config.yaml
n_head: 4
head_dim: 64
norm: "layernorm"
norm_eps: 1e-06
rope_base: 10000.0
extras: ["capped logits"]
init: "uniform"
init_std_up: 0.0477
optimizer: "muon"
decay_shape: "linear"
batch_tokens: 32768
MLP neurons of a small language model. Each row is named by its layer, matrix (up: input weights) and neuron, and shows model dimensions 176-367. Each number is 128 + 24 x the weight over its row's rms, rounded and kept within 0 to 255. Numbers have three digits each.
Before each neuron's rows, "fires on" lists the tokens most often at its 100 highest values on Wikipedia text that the model never trained on.

fires on: "D", "om", ", ", "9 ", "8 ", "\n\n"
L4.up282:129109125101181100105130138115133123096130092123198147111092099118105131166167113147151098135144154093152081131138096132138139127118118096129125082131132096112091135143147115129128115093141112142139114108134097139144143129177106147129154098157098177140162147143133123143088126125103100108136142142072121139126110160150136139128114112155092118151142117109125125137130104162132129137137114138114116132093134120112146102128129134097153085130116134137142184127120155166153128165140126138117116100059141095121146120141085102132117162128112151136141145115143129138069113122125127133

fires on: "a", ", ", "na", "ar", "f"
L4.up699:127107089121108124083103107110165144125128107092158118103136141150166162128134164087072132110152131100102141165109132169121131137163127149133166159140094077122139147160136116140094107091124129131117157120158140111112116149129092135124162142139155131130141105112127144085141117134085155101152116100125137165115078125111153096135126120135125098122120139169091121122116121116111137129160129151144165098151151107152143107133160139137141094129135139113165072103117134118166129118177095123110097116129122095100134123129124114138101166138062144153138141144131134137123112150143160163

fires on: "all", "Sl", "gl", "sl", "ag"
L4.up451:112107153126109135114129116148102107125146113113165093129101139090151126144153146098150189111137128103095120138152144101115124109077107115090105109101116082127085181140101106118133140082129160109122146122128127146098115142166160095121122110132179115115151132141160144098128152119123124117143178122111103150141162126104096147112150135128150143139145131105146080135104073128123140070112124150110118107108115084076127084105124135131166131126126115124136156121111136144155140111087103161099184109111127171128119160078129118169151106098124122119145122132134132180078107080163131120

fires on: "te", "re", "cre", "e", "ine", "stre"
L4.up382:160146164128174128139126121114127109123115105113141123077127143103116151102159085117149144139098155136130128125157114137142129110093161142159097141133096095121165154141112132106129131091141127106064134139112137136111091136116137129110133112114129143116115115099125088120167152135089151105103104166103120165145098119105138108153067144218104108151114122124121104124157148129142121158135119118076120106129088129158073118164136136102111166143131120090161124115162120161138141099150138177148091126117141102119116101105118135125158126111081156164122131118114130139106103120149137132

fires on: "ong", "ap", "all", "end"
L4.up52:132140113160117146128144107146106151125119102139168088146145081106158125153117125084187136162159156103140141126120117099123105136124076156144113116177146149137165136165163103120113119123101162154114117164074097126144128109140104114120105093115141116162138099148118125121138092143143114158135151143160137126099094121120180154109129123092105092116169138116146126182158120112110101157113107088170077109122151135097145136148145147158113167175143138080129102118140128066153127128169129142150139121131157093134131104092107149085120160093131125148147115119110152116101114078126140113

fires on: "Har", "for", "us", "Wal", "c"
L4.up122:147138136111134143147184124113093131156133121115134109133104123122157150155071153123134106115102126123087139093156134137132128128130128150161150145108141126137141127156125080126145104056126146138106107170112158144117144120142164132142134153150150108133129085121129152102073076146102091126126131165110139128089128122098085125093107149156137120130112142143122114080133138129133147110125139097144165082099142147192097152153081148129132126129150113149129144105174107143157156101132138164121143108110147096119115111116147146157153099113070177173152115122130144141141113110154138110

fires on: "8 ", "6 ", "en ", "ine ", "3 ", "just "
L4.up822:155123147087109105165129148154169142111155115140128109121132158118156133103141101126122121083107113105121117144133129135103110129125112117161131149118129153186142121130171141077143107096094115165120142140143122119099133155154163135148126111072138138122128182103093098129126107120130133102121119163177116143149163118121122124171164120092123138148101111152137099135156132115142147150145140106138121127123123086096143115091105159154072135108115135138152143144146142176118103130151130111151080115157154125142135133099125125150108166155107124109137131157103152134092140164126107115

fires on: "ec", "collec", "mon", "es ", "é"
L4.up432:136106118112106130153162115090123158150157140119108107094122124119129140109108160172060134118168114099143133138137135148127138156136158143128134151168085108179150106137141165106153115182155117097170107142133103132112107115090067108166107134131150145112103102101112155117155125110118141142112121126084113148125145152139122167105066122117095128190172149104100121147145131126167113120172132126124144144123156118128120114150133149111186109140169090172123207106160145148096141125156123158094084114136124119095165138151109112079120133123134156166109126116117107161124170112122090125

fires on: "| ", "or ", "and ", "ven", "oph"
L4.up44:138134139176097137143087119103132132167170117108147107135072134147127125154145181148121130137093107128167157146146122114147136107133155087131120156184132108073159122146121126120139129086136112113160123110085168137136085111172099127107149091102084151114153164141104134145100122141100146105110147141118120137149132130085146143158124151113147131168175127147110132123166118160094123104128138087121132141116120083131168142144168146160146089118165109122149119133128162051150174154112134126101118095145101126077119125100171082090163071177180129117110129131127134087154140151094118145

fires on: "Music ", ") ", "TV ", "ec", "video ", "— "
L4.up520:106150140115101129110153141099118127111114119116122100128123113127110169140114184123106119125135103130141117100117139087113143150140103155159131159153174114101152155154113123110153119134175116190151119120169133107128130177133124121151172177153161142125106095128107099100145154155154153121148127138121153101167137118126122126107087109149156108144120130100062156123157132131130138150129145138135122117131074130171102117168129157141111060118128144159124080095075114140146089168162113087132119130143101078102168112103148098134106136133083181147089045109140143151148158157120128140

fires on: "the", "Pi", "c", "ical "
L4.up854:142148111103149126088171130121128146141149107110126126158109139108159155134118185121112158141142157087121139099102161152096120151157181140167128109123137128113150103138135125134165085149078172123136122132115182160172102117141103108111137159081098136131092127112094126135092111126108144129122112097142109144133156064134097113133123089123148133115098152139120127155146100111174116113146150173124156108148175157166126099147147169124091099116116142138118113082095121161092076169124133099143133141135136119153144129160098146147101143159147122106111114140109137124087135155145136145